Weights of a small GPT-style language model, trained from scratch on English Wikipedia.
Architecture: no biases in attention or MLP, attention and MLP in parallel.
Training: a variant of Muon for these matrices, 611M tokens, 6395 steps.
MLP neurons of a small language model. Each row is named by its layer, matrix (down: output weights) and neuron, and shows model dimensions 16-79. Each number is 50 + 10 x the weight over its row's rms, rounded and kept within 0 to 99. A neuron's up and down rows have the sign that makes its largest values positive.
A block is one neuron, or neurons of one layer that tend to fire together. After each block is what it responds to, as a language model described it from the Wikipedia text at the highest values.

L5.down37:49 43 50 37 35 75 49 54 40 55 47 84 58 43 35 42 49 56 61 51 37 50 31 54 66 38 47 48 54 54 55 49 50 46 41 69 54 44 49 39 52 50 56 44 63 38 65 56 33 72 59 65 44 43 57 44 45 33 40 48 26 43 56 62
L5.down41:34 43 42 47 44 53 49 55 49 68 51 50 58 46 56 56 47 56 34 58 48 50 54 41 44 65 56 51 25 39 57 49 52 37 53 44 43 46 63 33 57 56 60 46 45 57 62 44 52 51 57 43 49 37 43 50 32 52 54 35 57 35 61 55
L5.down106:48 44 52 64 47 49 44 42 48 53 47 60 47 49 56 56 48 47 42 50 60 36 55 70 58 42 53 63 67 56 53 60 50 49 42 43 54 55 42 47 31 43 53 51 46 41 63 44 59 51 43 56 53 55 43 53 37 52 44 47 55 34 43 44
L5.down130:37 48 48 57 40 48 44 57 43 39 68 53 52 40 42 73 30 48 64 42 46 59 60 46 62 58 29 39 36 75 61 49 44 44 44 53 32 60 60 45 52 48 34 50 48 45 71 39 57 65 44 46 40 58 35 62 50 47 33 45 54 31 50 52
L5.down146:36 50 41 49 54 33 33 55 53 45 72 45 34 44 38 56 54 57 50 47 37 49 46 46 52 45 57 56 48 40 58 61 46 36 57 50 58 33 52 55 55 57 59 36 57 61 85 50 52 47 51 54 42 44 50 65 52 47 38 42 54 55 48 65
L5.down171:32 41 44 45 58 57 48 37 44 63 57 64 57 58 41 60 59 53 43 41 49 45 40 56 42 56 54 41 35 48 58 45 43 52 36 48 56 56 56 63 57 46 44 39 35 50 87 37 56 58 60 50 44 35 42 60 40 40 37 44 47 43 58 55
L5.down299:45 50 62 63 32 48 40 42 37 49 41 46 57 45 53 61 29 57 55 65 63 50 44 61 27 52 51 53 52 57 57 43 54 50 53 44 58 52 54 56 53 49 29 42 33 50 67 46 60 48 59 59 39 69 45 45 56 42 34 40 39 48 52 46
L5.down446:43 38 56 54 54 58 46 62 50 51 49 47 43 50 41 62 47 48 55 62 32 43 52 23 51 57 49 51 37 55 44 61 65 59 46 66 49 40 60 60 57 50 42 57 54 47 94 42 43 61 63 54 52 39 33 56 40 58 60 45 53 39 50 51
Person-noun word endings

L4.down43:47 50 58 50 58 45 78 47 48 43 62 42 56 58 50 41 40 44 42 55 42 62 69 38 64 51 42 43 58 38 38 36 51 57 59 54 32 50 59 52 52 57 27 63 35 53 31 60 39 50 59 63 49 53 37 54 49 45 52 53 49 28 47 43
L4.down81:37 45 40 64 59 40 48 57 72 50 47 37 48 36 59 49 45 45 46 43 47 52 44 84 52 61 37 53 45 55 41 61 56 45 41 50 50 56 48 43 55 49 45 46 47 50 59 51 55 50 42 47 64 51 62 72 51 53 54 24 61 45 47 42
L4.down185:31 53 55 48 52 44 43 46 43 25 31 42 63 61 42 54 64 41 57 58 35 46 59 52 24 49 60 58 50 40 29 45 36 40 42 52 60 41 35 63 47 43 49 44 49 57 57 48 38 52 49 42 47 58 49 52 33 47 42 60 56 47 61 52
L4.down361:73 39 39 56 44 52 45 38 58 34 61 83 53 50 60 51 44 68 59 58 51 64 43 57 51 55 43 50 37 52 52 64 54 24 65 41 67 41 52 64 38 52 60 60 63 41 50 22 48 46 54 53 37 53 53 26 55 63 41 58 61 41 56 47
L4.down436:50 51 60 35 64 47 41 41 54 57 64 65 41 50 53 55 55 59 62 52 34 51 58 61 60 46 72 51 40 68 65 50 50 63 46 41 55 42 55 60 64 40 46 50 53 56 45 66 43 68 48 62 49 46 65 51 64 54 62 35 55 49 51 47
L4.down544:59 71 68 46 50 41 57 40 47 36 50 20 54 64 60 31 54 46 40 57 33 39 32 72 29 45 51 62 54 53 60 48 50 54 42 46 43 48 38 29 27 41 59 49 57 52 49 60 51 49 51 52 56 40 51 58 50 44 46 60 60 61 55 58
L4.down629:56 72 38 50 65 55 59 61 53 25 73 48 33 54 60 31 58 62 49 45 37 57 37 48 47 53 52 69 52 61 52 68 59 47 38 48 55 56 39 36 58 65 41 55 55 60 61 64 48 51 49 45 52 41 38 48 48 25 50 44 54 46 56 52
L4.down665:47 60 66 42 44 54 68 47 27 42 45 51 67 33 54 42 46 43 47 67 81 56 58 50 39 63 45 43 38 55 63 61 51 47 33 47 46 40 46 45 49 43 64 70 51 46 38 58 43 54 52 48 49 53 40 59 39 58 75 45 33 72 63 47
Word-internal second fragments

L5.down76:64 48 49 54 62 40 48 62 81 58 52 38 46 64 53 46 51 38 47 49 66 54 34 56 39 43 63 68 50 42 55 65 35 60 50 65 32 65 40 48 49 75 45 45 55 59 58 61 64 50 64 47 30 28 54 59 39 52 48 41 67 72 51 41
L5.down108:43 22 55 43 67 59 36 59 66 48 34 60 48 49 34 42 56 55 62 65 48 55 38 43 59 48 49 41 36 60 52 61 58 48 52 35 38 53 55 51 71 44 67 77 66 54 40 58 53 46 42 53 52 46 52 56 59 60 40 52 59 53 59 53
L5.down125:59 45 54 43 54 51 50 50 49 56 48 67 54 52 63 60 50 42 45 39 39 37 52 34 53 61 68 76 50 38 39 38 53 49 43 71 48 54 40 38 54 55 71 65 55 61 56 46 56 74 48 49 39 44 50 61 38 62 37 39 55 50 57 67
L5.down255:53 41 41 56 59 31 44 31 28 39 53 52 49 51 49 45 49 52 62 25 54 59 47 49 47 40 57 53 53 62 32 41 76 55 49 61 57 39 57 50 55 53 55 46 42 56 51 61 63 51 53 49 49 45 46 39 56 57 54 69 59 55 59 49
L5.down284:49 35 39 51 58 55 50 56 52 51 49 55 57 46 67 49 47 65 42 50 26 47 38 38 63 67 62 51 51 42 60 50 57 54 31 43 56 49 54 45 51 32 50 57 47 59 67 52 44 44 46 67 11 61 33 57 55 61 40 65 56 55 47 58
L5.down363:53 66 56 57 68 48 57 49 37 56 61 41 55 52 42 46 69 50 44 50 51 62 58 61 58 54 59 41 58 52 51 53 61 46 81 37 42 43 41 73 60 36 55 65 68 45 48 51 39 51 57 41 61 55 40 43 38 44 38 53 35 62 53 48
L5.down503:49 48 43 57 37 59 50 47 62 50 51 63 63 58 45 47 53 33 35 53 45 29 43 43 59 72 47 50 75 49 51 40 52 55 50 50 46 56 65 36 64 29 60 57 46 47 50 65 57 49 57 39 47 42 45 35 47 44 68 46 49 41 48 48
L5.down686:52 36 52 56 34 55 67 41 51 63 41 44 45 53 36 61 48 50 42 50 59 29 64 58 47 49 58 30 30 66 37 52 59 37 47 39 37 43 46 50 50 59 61 61 58 51 37 37 52 60 17 35 39 42 49 46 57 47 44 65 51 40 48 47
Capitalized word continuations

L8.down243:47 41 46 57 37 46 45 66 46 55 57 50 40 31 40 50 49 24 58 61 56 47 72 41 45 35 47 47 43 51 59 48 62 58 53 60 43 41 43 38 49 61 45 58 48 56 57 39 52 59 60 60 60 30 48 63 36 51 45 53 54 66 61 51
Negative prefix un-

L4.down7:50 49 39 54 41 39 35 35 33 66 54 72 41 65 61 55 53 46 55 36 44 43 44 60 53 26 49 47 70 51 42 61 44 50 57 61 56 36 61 39 63 47 39 58 60 48 47 38 42 62 34 65 59 52 42 62 39 62 42 44 50 39 60 52
L4.down120:47 43 54 44 71 56 54 28 64 54 46 39 44 57 57 43 55 46 48 40 47 38 41 40 47 52 59 46 43 58 54 54 57 42 43 42 47 37 53 63 66 45 52 50 32 62 53 32 50 49 57 43 51 52 32 55 28 57 35 45 54 45 48 60
L4.down228:38 58 56 40 38 45 45 49 53 52 37 54 56 48 51 52 33 48 59 53 64 34 54 72 48 60 42 60 50 29 47 55 61 40 58 51 52 54 34 56 33 42 18 42 48 61 44 52 50 42 71 65 41 65 47 45 58 58 43 44 38 39 48 56
L4.down252:67 41 54 36 32 44 35 46 37 55 50 54 63 57 45 50 32 54 61 50 58 38 31 60 57 48 60 53 66 51 45 54 39 38 49 40 54 28 63 65 49 20 58 67 43 48 55 37 49 52 43 38 50 32 59 44 42 51 39 64 54 58 47 40
L4.down262:58 50 50 27 41 49 46 38 43 41 54 45 59 47 70 36 34 52 20 57 59 49 51 52 48 50 54 49 69 52 44 59 57 57 48 47 51 49 49 39 53 42 52 40 30 32 53 43 57 69 38 67 50 61 44 46 54 26 63 57 52 41 55 49
L4.down358:51 42 46 65 43 61 49 45 43 57 66 62 42 38 49 52 51 45 48 55 41 51 58 34 35 64 35 41 69 53 72 52 61 53 43 47 47 38 61 52 55 59 40 51 41 73 56 55 48 60 49 38 54 29 42 59 48 50 72 46 54 49 42 52
L4.down686:56 59 45 52 53 45 36 57 56 58 50 55 56 68 75 28 43 73 28 62 42 23 58 62 64 57 50 51 63 48 54 54 34 54 59 49 33 27 55 65 87 55 51 44 61 62 56 48 47 59 56 47 57 51 42 45 46 47 55 61 56 60 61 54
L4.down695:65 60 60 55 50 46 37 32 46 45 47 53 69 33 43 46 33 59 49 59 42 46 59 49 48 33 79 45 58 49 57 28 51 41 49 68 48 59 50 58 44 53 44 28 59 39 40 84 58 44 46 33 47 36 45 44 56 51 52 62 51 53 54 40
Ordinal and ranking tokens

L8.down483:61 44 56 34 73 62 48 25 19 61 54 49 55 52 49 57 46 67 47 41 71 47 40 43 66 66 62 47 73 41 54 51 53 59 37 51 36 32 46 50 50 50 59 54 53 48 50 45 51 43 44 55 46 62 51 55 37 45 64 62 58 54 49 61
Mid-word pieces, the following

L5.down50:50 51 46 48 58 41 40 61 49 57 48 45 49 46 47 49 53 39 43 60 68 50 62 54 49 41 58 48 49 61 59 56 54 62 39 35 70 59 44 57 56 53 49 62 45 41 59 51 75 35 44 58 60 49 40 45 58 46 38 52 34 38 35 48
L5.down66:44 59 48 58 59 52 52 51 65 59 47 59 71 44 50 58 36 39 29 42 57 46 69 47 36 30 49 45 73 54 52 43 34 49 61 38 52 48 62 36 50 62 37 56 52 54 47 62 39 61 42 62 64 57 70 50 61 53 42 51 51 35 47 50
L5.down117:37 58 56 47 60 53 66 56 42 64 58 42 32 52 54 39 46 55 39 54 61 57 53 56 34 65 41 46 25 46 33 62 60 60 42 56 62 41 62 67 29 56 53 53 53 41 54 57 42 71 46 59 55 51 65 43 46 54 35 57 74 45 49 54
L5.down154:50 64 52 63 57 64 52 41 45 52 31 58 46 38 39 65 43 46 32 43 61 58 48 70 47 48 64 75 51 52 61 36 60 45 36 35 42 58 41 39 55 45 56 62 35 38 41 47 57 57 55 60 42 55 69 76 56 49 48 44 56 55 46 45
L5.down206:61 56 33 45 51 46 55 44 42 55 41 51 53 43 58 39 53 38 40 46 44 47 48 66 62 45 56 40 42 48 41 60 42 36 49 45 50 53 39 66 65 51 58 36 51 57 62 51 49 66 43 53 38 54 51 56 49 50 31 74 57 34 52 42
L5.down259:49 53 47 60 53 42 41 33 56 34 68 45 61 34 49 53 31 53 64 48 63 61 65 28 50 34 45 32 37 54 39 43 72 53 36 51 38 48 53 47 46 39 57 50 38 30 37 43 33 59 59 58 61 31 72 39 60 56 45 58 48 42 48 60
L5.down260:55 47 49 54 55 59 39 53 52 47 50 39 45 53 51 47 44 63 52 56 52 73 40 52 59 47 32 52 50 31 68 45 42 41 40 47 44 68 56 49 47 43 37 49 46 52 46 64 59 47 53 36 61 67 57 56 48 46 57 49 49 61 46 58
L5.down394:56 58 33 64 43 59 50 47 41 42 79 51 39 57 56 47 56 58 49 54 33 42 49 59 41 61 32 49 55 63 38 49 43 49 53 50 43 66 30 64 44 76 73 54 36 51 53 71 61 63 42 52 47 54 50 44 40 56 44 24 58 48 38 44
Word-start subword fragments

L8.down7:69 70 54 57 57 61 61 58 59 45 43 61 32 63 58 46 36 39 50 48 54 47 46 68 54 55 53 64 72 35 36 64 31 60 45 54 39 36 53 67 53 56 64 38 60 48 54 49 38 60 55 38 69 45 60 47 36 45 56 44 64 64 60 44
Plural noun endings

L8.down193:51 44 45 48 55 32 48 43 54 51 62 47 60 41 40 43 46 46 53 64 77 54 47 50 40 69 48 60 66 65 47 44 55 55 33 65 52 47 51 41 50 47 56 63 51 36 39 54 54 46 58 55 76 54 57 52 27 47 38 53 51 53 47 62
Placement and ranking words

L8.down621:54 50 38 39 55 53 51 56 46 66 45 69 64 69 68 51 55 52 49 59 49 58 58 55 42 41 53 40 40 48 49 65 35 39 56 57 53 38 39 44 59 52 52 63 46 63 49 64 54 45 35 73 55 45 38 47 51 42 37 53 45 37 42 50
Name-internal word pieces

L4.down70:45 37 53 44 45 54 46 57 53 78 57 59 53 47 65 25 44 45 59 56 61 54 33 41 28 55 49 51 55 32 61 34 47 59 49 45 44 44 42 54 40 49 70 74 49 40 50 62 37 76 61 42 42 59 44 69 61 51 77 71 45 46 39 29
L4.down172:58 53 35 42 60 48 48 50 38 61 66 59 70 47 64 46 32 47 42 52 38 59 37 54 29 48 41 50 45 44 37 51 37 42 42 31 37 53 44 59 63 23 38 53 52 57 61 59 57 53 61 47 46 60 55 36 49 47 61 58 34 53 55 35
L4.down177:58 40 52 35 30 46 60 47 26 66 43 43 52 48 36 58 30 49 38 33 61 46 56 40 33 50 39 46 58 61 63 47 62 54 45 38 64 40 46 48 42 61 66 57 61 38 55 55 52 44 32 60 37 46 55 50 39 30 50 47 64 60 50 66
L4.down259:50 39 38 55 53 54 56 39 46 55 48 69 44 58 62 50 43 55 48 40 35 57 49 60 32 43 75 54 70 56 58 42 44 31 55 39 55 71 50 56 53 60 50 46 45 54 60 47 58 45 45 38 40 56 50 47 55 39 40 52 59 56 57 44
L4.down348:53 54 40 38 46 51 44 43 52 68 47 29 53 60 40 46 46 64 57 49 47 61 45 33 51 47 52 55 64 63 49 51 35 66 58 30 45 56 50 44 55 54 56 65 53 51 78 63 51 46 58 36 58 40 54 56 53 38 54 49 36 39 40 49
L4.down455:47 38 59 47 42 68 57 64 42 45 49 58 56 61 51 35 55 42 55 46 46 62 51 19 47 66 55 57 44 50 38 56 56 43 62 47 59 41 68 65 48 32 61 39 49 60 58 38 46 66 56 64 51 42 54 58 47 58 50 32 58 31 49 48
L4.down498:60 55 55 49 54 34 44 40 48 60 55 46 39 62 44 49 36 54 33 32 49 39 72 42 50 46 43 62 54 50 63 50 48 52 59 45 51 51 54 43 51 51 48 53 62 45 44 44 67 61 55 40 55 55 35 46 42 55 56 36 54 69 45 42
L4.down551:50 64 42 34 66 55 47 49 52 47 47 52 57 63 51 46 31 45 43 69 42 40 60 51 40 40 51 49 48 70 57 52 56 63 64 50 45 47 50 41 31 53 37 34 46 50 48 35 42 36 52 43 51 43 62 51 47 48 52 54 83 56 64 60
Month names in dates

L5.down201:56 54 32 66 54 57 47 35 48 52 26 58 42 67 42 46 55 45 58 41 51 52 40 60 49 49 54 48 44 45 47 61 62 53 66 50 40 48 69 58 48 41 41 41 32 63 67 63 73 46 62 51 50 52 54 27 37 53 48 51 63 62 57 48
L5.down275:57 42 58 47 44 47 55 50 47 61 53 40 65 55 47 66 52 53 58 64 41 58 53 34 42 51 42 52 55 41 57 55 55 44 41 32 43 42 46 60 38 50 59 54 34 65 52 58 49 60 67 47 40 51 53 62 49 44 45 60 49 55 48 76
L5.down291:38 44 51 31 65 58 41 45 60 58 68 52 32 60 58 46 50 45 38 61 37 35 65 53 49 33 37 77 53 57 66 62 44 74 57 55 32 44 44 64 55 66 47 60 56 46 56 44 50 66 52 57 52 43 40 55 41 57 49 42 55 56 38 37
L5.down338:46 37 50 48 56 63 42 41 41 34 48 57 52 49 48 37 39 65 47 63 49 42 85 50 49 40 44 61 49 46 37 63 41 50 44 53 39 56 60 54 77 58 53 44 53 45 46 47 59 49 47 39 54 46 49 54 41 49 50 54 54 40 38 56
L5.down369:32 45 57 41 56 50 36 48 44 49 42 59 60 53 54 56 48 40 39 50 45 37 53 48 60 39 57 59 54 40 57 46 61 36 59 53 70 60 50 40 63 34 54 66 44 60 44 45 59 62 49 64 43 43 53 47 48 57 44 60 61 49 38 72
L5.down395:53 48 55 38 65 47 54 36 42 52 65 55 54 54 36 58 56 31 51 56 60 47 50 37 64 35 63 52 35 58 55 54 34 38 62 44 53 43 56 38 47 39 45 49 44 53 53 61 50 39 36 49 41 55 48 58 63 42 40 38 48 66 52 63
L5.down557:68 65 21 60 61 54 59 46 57 50 58 47 62 42 49 31 44 67 71 59 30 40 53 50 31 50 32 73 68 53 48 62 45 50 47 44 40 52 38 49 52 53 49 60 68 51 48 28 50 45 47 48 45 42 49 57 44 65 57 57 40 40 63 35
L5.down642:53 53 55 57 59 53 47 50 47 56 49 63 55 36 50 59 55 62 49 45 60 42 32 43 45 43 54 47 52 61 48 46 45 59 63 58 42 54 59 42 28 52 41 51 60 55 64 55 27 41 59 41 31 49 48 57 59 43 40 54 47 52 22 70
Ordinal and ranking suffixes

L5.down69:57 56 63 57 49 44 54 54 43 40 35 44 52 51 49 49 63 65 65 68 60 48 38 43 43 43 42 52 53 44 37 50 56 35 28 54 49 58 36 29 40 51 40 22 50 58 59 68 47 50 45 42 56 36 53 39 69 34 40 57 71 59 59 47
L5.down147:50 54 49 48 47 27 38 41 40 61 60 56 71 58 33 50 71 46 29 42 51 44 46 37 52 41 59 40 56 47 45 42 67 61 46 64 59 38 42 62 47 48 51 39 57 69 29 59 44 59 47 58 53 54 50 36 40 48 61 62 49 58 56 62
L5.down219:69 46 51 49 47 49 57 61 41 52 35 52 44 60 45 43 52 56 54 58 48 68 34 48 52 44 37 67 57 47 45 37 39 63 49 51 51 51 52 55 36 34 69 42 39 50 50 52 55 60 60 54 44 42 52 46 66 38 63 54 54 52 54 52
L5.down416:41 53 31 61 50 45 37 57 47 39 46 28 62 54 64 52 60 36 43 50 53 54 61 40 44 54 49 43 56 51 48 70 42 43 54 62 46 53 38 28 53 49 53 46 45 72 49 53 62 58 38 60 60 56 29 43 54 54 41 52 45 44 48 47
L5.down422:61 47 46 35 49 51 58 53 42 44 56 41 59 33 38 54 42 52 47 45 65 51 46 74 40 54 47 44 23 65 52 48 46 59 34 34 40 44 66 53 58 49 59 57 46 48 51 49 43 58 50 51 60 48 53 69 58 59 65 50 57 46 55 59
L5.down497:59 51 50 43 45 40 48 42 64 37 57 46 56 56 27 53 64 40 50 48 72 51 46 55 43 64 49 29 36 44 65 45 35 50 56 54 54 51 48 59 57 31 37 35 41 42 46 51 63 52 45 43 24 54 62 44 47 42 59 42 52 71 54 54
L5.down585:43 35 52 59 39 64 34 52 69 43 49 54 54 64 54 40 57 40 45 56 49 59 49 60 30 37 47 60 44 59 55 52 40 51 57 51 34 50 54 65 48 55 45 76 53 42 36 63 80 58 63 64 57 63 40 65 59 54 60 55 47 48 32 48
L5.down602:54 42 50 47 42 57 47 38 65 61 53 51 44 37 55 42 45 42 32 50 56 24 40 39 62 34 53 50 52 55 30 56 48 60 30 42 39 29 48 70 71 78 52 64 63 49 55 50 53 63 46 62 51 47 50 55 54 40 54 46 22 52 52 37
Mid-word fragments, score dashes